Weights of a small transformer language model.
Size: 7 heads of 64, MLP 1216 GeGLU, vocabulary 5198.
Architecture: rotary positions, no biases in attention or MLP, tied embeddings.
Training: a variant of Adam for these matrices, 1263M tokens, 9636 steps.
MLP neurons of a small language model. Each row is named by its layer, matrix (down: output weights) and neuron, and shows model dimensions 165-260. Each number is 500 + 40 x the weight over its row's rms, rounded and kept within 0 to 999. Numbers have three digits each. A neuron's up and down rows have the sign that makes its largest values positive.
A block is one neuron, or neurons of one layer that tend to fire together. Before each block is what it responds to, as a language model described it from the Wikipedia text at the highest values.

Description: Word-initial consonant fragments
L6.down535:437463450524508477514486462533510455474562480445464535438470516548512449541506558577470483459525562472455571413446465550517465456484504437557488498573500492463511483541510531556480470526482588450479422461452577507497490425465515557479516534542480528491549481494547505483544519477560446521
L6.down920:479453554485445535468534420530526506425606504521536509517500495491460523491503467567508577521502427487483535416570515556530489482515474517514500494490465502484462440519580499443516543529435477487486442470515503465563454547516550488460463512507514537461556467567519528520497522478545496551

Description: Word-initial fragment tokens
L5.down24:525551566542487402425468492501514467522516444477572551412512509552510456462440388551488460513474442519493488497485497483419472474491422446521485578533461510427513471482549466439483441495520523482529446504457490525465463516492501468498465554541540509564479534507511510520454464514549512536
L5.down95:498519491543540520517549500548502520509454516459477524453441508484497461533492510441477518535468485508519584532510530445458444544557453540446470566547461467435447583494467467464519521466473498475528534547450528599488473517553544460436467530520480470533528509537525487476534515470500519493
L5.down385:510503481440478481480545453482550560448530502618452519470422525428574464528460447491474470576418510478586541554528498499575522563460511504442528497545501542438524481492529437534499471528505407552574495452535571523491524494510484467518542498487392562505506484492473480439516588442488568549
L5.down460:495456473497517495460485464495408458534444525524453539474461517463441560520520484541454520493459512461410455589564569540496470595518460459471521494494476505499500478574458484543502522425445530495478544540508444488507544524495519506502486495475436474529434474446579527524464493464546506507
L5.down573:565472445452467459458478466516494515538460488436508454482487508573500530519500518537546531544505503484452439462547515537504504454445519508476503535466524506486411551513571487521442430451510501499483512542549489554553510527589530497463463484540536476517515519491466533539559460528502469487
L5.down674:467514474508494491470530515485518481525510460482537496467608487546482499515486548456497554512472523587537526473487488570513521511521514499542531523489486489497486544456461533436480537470448512483455500543463507514505499458405483488427498506577441517542423522498461555521471565514500495544
L5.down706:438456433507472517455520499505450490540516572493489528535512562527491559539518500525448526475512486501439466516519566512475570499450504492534516459535457489522531432491482513514512511476532595512556559503546513495455457516452517537541482523498586468488490498487470494467485532527465454468
L5.down958:474515428467544485517528478449464490571513487462447424494462498532464492551497482554423544518555505413416462488502502501486541517450482439471504482477427493477511492523536556540487432530490489555508491511569461514573555493527502504536470466519459557517501540496546527486540526498496550524

Description: Reporting and labeling verbs
L7.down576:448544530514475434491457485508511463535471487420487469422428459500464478518481506482473509518527471486488519529509480456476488500457528428464479444548512556530460498518451480448530467543494407498423549492492578485515509511541482490470490513474526481485557549442488466486523555500526512521
L7.down815:515516601510513451495493492462467531531487463459475499454474529514522448590562575576496486446432493470474536464478476545537521529542491576456531476531464474524490508486528533481518549490580467454494472500449472531540466499507483464469507453524501431545498447558550496513515432526446516469
L7.down1137:495492551507498468578440466477519532532498458489460614506532504538474516533459496510557455500436447470444490531520572480465423445512454534493535461548474450464467516542526451534490544537475554539495554513500520514526436439489444508512411506474445501460475449461498446496574563543413483481
L7.down1149:519504521533477510451515529450521512473483479488498508429425487448519423542537520467528457466581522502486482464559534475468477464473531565501481552555465502453442454467503537440468578524523465557468484468403515481522543468635495462519475515543462555506464464518425510498542510505531436538

Description: Word-initial fragment tokens
L6.down44:455513440456493472509478528561536499572549474457538460496539482525575418503510486537508438466475537540502517531542525488495525467509559524525478494459523525475560523495547467622545486543510455548522509498548514422444478482519508495435545541531552534509415526602512458510549502516532517521
L6.down319:484507450491488525457560496586499538528531508572456461590504481444564510489474489489548505527492521451487563503490426575530501499509508563548535479541471505554553563532552570541530487509500440472493406455536544503452514505439492481495494525560468572482519546489424564474486458580502558475

Description: First-name endings
L7.down222:508436521482439455514508484504538504485539423513569528478534569444556509473534447525452563446527509491497497574466540474450480504527556592499483477515505467441503506495548541473540428503539456440486467559505493498449471504454519463520497509485540575477563553522522502560504516497479498511
L7.down290:483528511391466545564448515557546522564449487523455474498426505510524499524462537548490493510455589426482524524499572474490514540463525465531595468482547565491483528502457460514489486511482461426543540447477506506474438506441454511519499435417472470510492640532522503508530485529495482509
L7.down356:510427558448478437487449531520545493529542497485493518473532503488452560532557473494495567492553495539520484453459438505474507563487562488531487573523429466458503492541441526506483509458486530489566561507508547429520472543455455461517555489509524562525574517469478483442548479433506490505
L7.down468:506487550530454481483453486545453457487525487496512498457538469481472491575530543565535521473540476519543543470453505553479544539478509490469556456430469497498522461463544522509516480442461489459524564458445527503458501537370458486474488506456516506480497478494489497500509523505463520534

Description: Predictive function words
L5.down106:453524485486476550515446480471541498470525520550519545492506481557480517569504456525524447478469525594452494440502457520568531551518449439542533478532491525476478510474597500504477528473493544548515497514547409521510483457555469532541533440500551480384511458542519489526497514567524524498
L5.down241:521457496508549414510556495446474495483560418492541528532522562564549515532485440452489514477465629472498483511479500476479477428505468558442514502536491509449428475548521531516480461513506540513540580477504494450505482489475539490512481452541380482445503486542550525475520486459479559476
L5.down611:518504418559482521512545476445448465541550526534517526473538480575474533443480488570531504477529520469487536478431580475516549513519445511482520471483472428470476485530575448485531508505495436507501453477517450548465522482559483511477504541516510491519441477520512576478527478515522469517
L5.down626:481462537459435483468345486411526490505532504582565528531454513499530519501528442554518451519512454545463492525507467491499467513494393581516463462500505522490489501456505518510514520526549499518459548536487501497556578521419443531488499477497517530447465484409477453458511489547510524446
L5.down633:472499499470488509481536541502470549526422524506556494507551441522516473499537557467498516454489461519522468439503538492522459498541506488510464486528493540430546486482522487535496468540445532513568535558452507561519487526574527652498465506479486429530523483377563546480495473560471517527
L5.down976:497525560456551472485517514498490514481531460576519572476483466480494482511515488544477492518497504463485499478498507518542477522473408498467473459531520519501446614513454460530503518503498500549526520559567515508527511546524456533507431487500429506485463464459469457529485497468465516560
L5.down1067:511558560506543534513459424518428493445504487563516611503495521511482494476431527405541532414478517514541501481449486528557558495529451438515502498518560547545452574459552519497478585511544565493563476534495488533483491469518475530562488526507492534510461523508530427537521532495551454504
L5.down1173:484452539436449490537478493491513486416475498491537484483464481580528449501536457572539470468489442492444469460485441437511582504541522496532462490499465546492551461447475602509560451508470493576509495543482539551451531440540466461475433462505564437537521514460421466540516469419478474509

Description: First-name completions
L6.down470:511407510474491462453495492477557516509480566559512508512544500535516527530496521449455503454504466456519529478451527435437491520438531557561444486498496507469457485487490435501492483469502435468486474528520551453486520488506519574443520542485479488493488542513517494459503578488546468479
L6.down710:449508415448473487492508447449471425590532564434469511494571485497467451561522582464532474522492553501477484462431486509436443513458511472504434518517500454512526508449531563518434453424481492536480497501540464510569532465436525506451496519426492539419485502530558432469510491540491509478

Description: Digits after thousands comma
L7.down141:458534434464504484430419488406448474513502517496508528488471440547466489542469535483524524503527457546439483466500440504573525468431508486501477534463500478524465511469544506470432574540473491528494472479565469444533505514531534481485486507486467514528479548466516463511546537510465499476
L7.down522:462455515512469501524466464463500568554567406517509495522512522526491530487426484519481467515497509511434504562544458513452483579492507535512496447483448522502470506445415429466592484545504478436483459542522560513463518447574502509524559516493448488507517488484593543495421584516526505514
L7.down767:537451505480483485442476455522481572535532522570490557470525497481444494453481542561480545550524475490453497464514526496515482529485496497535570467577543498503553464479517518521530451508466435460563515476496467477534457483487540477532449541480521444501493523505553482472529525482481465504
L7.down922:564466524456530468535474496503574577526566508422481480523529508412498575517512512502477531493497482502468496449469541531484531534554418466525570456562512516533540543519365446456553565426542529464568471456494502520445439457587521486494481488493475465491487534482487536462482507604467527402

Description: Film cast, name-start pieces
L6.down616:534534516533387488504547478487555553497521561549546485509570448527473565489546531486563545438482483542541476548537443493505586479525452468496546516500440533454566556583568493538480510494412441500509545549532464512471515495451521474489524523524494456529483456486584466541538528548443505481
L6.down764:443457485452526484511549491452544577505504455483491588484473382516512496475501437517452498442504459520520476501577542509512470487487506485504501475514464544566514429525541492469538525462458421484494512499475494488525500502407476492551520562551488458535524501450522427451467516502546534491

Description: Name-completing word pieces
L5.down424:556556492440516546513550529504578486467483440482519495508525491498522514521500494571488484524435549515490494518476487538556522558519477490531473544499506526491520518494465539444574498425434485498446511485477455494453501553491405481508494504485591490517502530522564509518489364475476496462
L5.down491:493445431490431464479560513481545493566539553477476486523503566527597476467506550510491550528562560563492536569427495471493451424449565421437519505505437467505522492529560511474520547420419528489567539493504463497556466477457483385502516532549567513539514508467558471526503539548532460547
L5.down510:512502479545540498523431480511530522439532441484475440525537499531450578474563505528540506519594508523493515481502455443543600471478545460489481484440594463506519505475469494516535490537506530486541496500489521549473532471564524527476448462442506406593510509519447536553457492517497424506
L5.down758:492468529478548446486500538494457569543490462477591459410480457459490514519490489537505477519476541521502564503462472500510455509449534463498556474495460523457493485417500396492503535485488499480514532497514491527496525508500544431501452555502432471455511477556498572540494551486516561464
L5.down760:529510530493568495544478516498505438490475550442560564524453501501501533513540497470527488521544493482511505488410500424535527476624518515489443412549462590476635421424512451522474585474480563508489503483453484467545486488418479523444544511520462472406444451483514474552532503525435490547
L5.down849:569578548504512447527499466472491458468508448489534464486560531471476567469435484519478516494475459503540570470532382551531522488494527462543452469522461543538569481456412564521545439440497503438450546543518526554493551468481458511457498481466503450544481474527527564521474518500343520581
L5.down916:539578506377500514475438515470507450531520517495488492515501516498500547541516503530579535474470478473451428488521519465481503468517488519434487449460506453470526483434548486497573519509483541477500500426488533489536452434426468484481497478514487475507554543485464562461574491461540500595
L5.down1055:378468449519464508483496548606563522543536505432533516479537504456518490553516504417466504511484541564519524463532487466437553487479492473465542594456447506484504498435490498449568502480530482482545512438472473510506433500487489424469550528465490522455561511450498511496467551473550545520

Description: Mid-word and mid-number fragments
L5.down88:510532451546464403470493562523470458488518514541548455514472485445519542531600543547457535506490552461490543513482621526467501601478475559486550496423508481472553502528452444535518553485538490503448516475515520544539452513392428546498479439564426403465501554491496482461533494471478524450
L5.down504:523527525557561502509483471503525537511442470550486487510497496518537495495506527540514474443483516477514494396490515496533551539506487496559494461509429517535522556505493462426562561517493455512451463540448570590457413478512466433448545520541458499450540461457535482523500437551452472451
L5.down554:561437480487533602424482502541418460526475550495466542510554463491485457495505520589493605528503505526512485505493513557513500442510537506471457484512437495483492467528519482471562466520529584444565451457522485509448520437419519474478511587568504543544524466425471463534482468464546493502
L5.down555:570489531469496531435559500571581516558500479523513536483557435412535495411544546489455535515497486581533519505527491477519602478456425463472602467533507493480522507536478478550571513507514475564457518450453569502439476451563520498497505523522419470496517451467486504516454528520489525518
L5.down701:483503634482456554546457499550531452465451437529510447498519516539499489493515503464416510515621475526456450438425492457452512532564488548451411519539475465545590506487541549475539469495554474449505495572580542505527498467555462460493541516474482529497485524479441512504507548402533525526
L5.down729:538477551459505505464494494527530508494540413536499535497492375488488540489523517508522514529509497537457496484546426482500514529475457540422511539578466577482499603441537494477567502477452500570529501457506551530409519495465547508482491575504486489447462482528557475467459479513500486519
L5.down879:453478551529526518532545520487481475498477514523446484517515469448532387453489524428488519514482520493474536447553498534500470454501470492537501531539418459558507528510421530502530500438466495519581576441544574446533434446484510507391470499516530535453533527505534506500540496473513480539
L5.down1166:433441573519503450478557500497469480587452525501483455473526424498524498437518507478499535547461453529514525534560521494509471490459554498483477440417476527518487480513510529489509522459550490508445421472433529504532423420521530501463495554460438466485483508505529529525454574506538554443

Description: Opening word-piece fragments
L7.down195:544426478562483549478492528467513550521539492531498450439496461431531427485479409527526526572484500505537523492432520496530468541546429545482594529463536442459491497521440497566491496480505544496473478420457574455462475479457540434522494530499475514493470521498521523464484514462541516562
L7.down649:525493469519490521540571555542496464461517539495505425468453413499496533485546418518469481468461465513515421435486526468496432452545499495465585567463443552539557498494517510508460458518469568540522530583532512481518493367431438545450453450545451517464458489535560544472499517435471480501
L7.down716:473456556467524579533517521540521467503549528450464559471533425461502474525506539505473431459486478523491546449520497457466525578468512508507530510510520512417512527546465559494431466488503511509474546516437459502496529522517478541566521589449512548578517453505485535521397555542513537484
L7.down1154:483427493486504541452440486554487483493535451521511453473503591478510408556446526415521482496503480455533494504485531459513471510545532523465485505490554497525452479504463549547504480491594550452497522535480552527506573562555503439507463522507460495407452464498473493478594520509566540481

Description: Word piece after initial letter
L5.down359:456525492528454477493476477474512460470487466459496496522553507445520502523466540538490531477522499470584466582502549436512536481532451577538496445499451523469458517502517458529475460550530452505496520529578470465511494488439517496509471503533482541449476518518513369486524540487441471593
L5.down445:509459493493540501550544457520499508501500499451485520550490517528512440440544578518503477489488500512435416448525478543510457475533367494473516573381510531454460534483467512421515506430532520557530519502484538587530436458526518568496570505499540558552522488484518549478512537465463530514
L5.down495:437493428575520460485591496487472495522580525454413579572454544454504540526518478519472511546529479528489548559503434500587530446619474446461436461495448531543490445569510475483512518484513397555497481434551462483485499443473518469516500557444529478446470434476534535423523498536472442483
L5.down650:571454512511596458491530496432515532460496485556497554525522476510439468541514573507489484557506507519558503400551488638509440476473422533553510528559485491612491523502526577442560531501475500466473529510464529495472493425490488582507558470601507464450573453552531482539552476527450521523
L5.down660:509484446462531509527561529473516458478449479554399497588504485480474630504477444471538528483533538584476502463493506450474483520392473525479459416531534486496577481549497527519531566500499550455533493537487532488532437515425465539555501565450482490545540453470525497482491479520519531506
L5.down670:522539495485535520443461494533552520496456491567500493509534539446528480531495447484480498476505449530568508461371486570466473488479476506520493464540536474464588489492537454520511433477477533572482523449485507496481600550503470500514497489567516545532546518512476577540524443515497551513
L5.down993:506493525522445447546504507561488494508444450481558535468485536461511531494506505467490497528485468477488550468528570581550496496500437540498457499436543528548526521495501565545473495554503479509431460520476499511525458438492453530415455565451584549555460582520546511515557547481496471462
L5.down1073:552521497458481497493457527553542478541465487556499470599414444518547492571459473484479538535446505500506447504506524560517499558452467492448527548478494483524500507454451511460432496569386525442428576594482521519443516505530439443526562518574541523459462541492503540464478530493526531473

Description: Mid-word fragments
L7.down152:508432510495471475475547538495468490521479494440455454503523460505535444497464443426552370510430544541439506444547468523482415495487485563464501502472475488548489482441534485501548549466470507513494487527446531568569462566460485506458504506470515420453456516532483561527487456595443540454
L7.down207:444459568551504536453521502439551521542514485528499504501538495513538553521594547532493427529500504406509414421452455505456495548511561533514454428504458464477397476563532546466482565506508515516533528492436492496496538513520528503479462506537471450486511483503572486529473468494501495522
L7.down753:476450516478435463436561465578418558508470541556522516528490506511517542424480484530522488542447502463518521467550551504489526467541390486553427464559519468507516482660493487462444494509535457475508510451418587510382509437423538541497470488531474509470497432432494559578421439467430435507
L7.down950:487491414514549376470548512540499485585498497487469441553526473479562465537458520493481486519461532466491517490486439479559545513538457524430456482432473495503550508493453516464553480462475479607489472481489489467508472528508529569495461541425568454451539469492458585494561463484480481431

Description: Critic quote verbs
L6.down428:522545500575584522509484470452428459578541412559481499494485470492485481425467547505618499509446492562436578510494469547536547522460496496514523532541430491528485480499557442507544516542504540631468463506470506488514476497577554492452492451510510532507534588523479495557474524459484532576
L6.down517:542432468522481480634529487484529529481489507551500497474496450499524499524516448516503517527486482495474525538461488563483515485525478467481515458489431586465510537485458506452543504495538499540557530621474457330472555470527484489555575534526525471455449534505492448527526501506486479516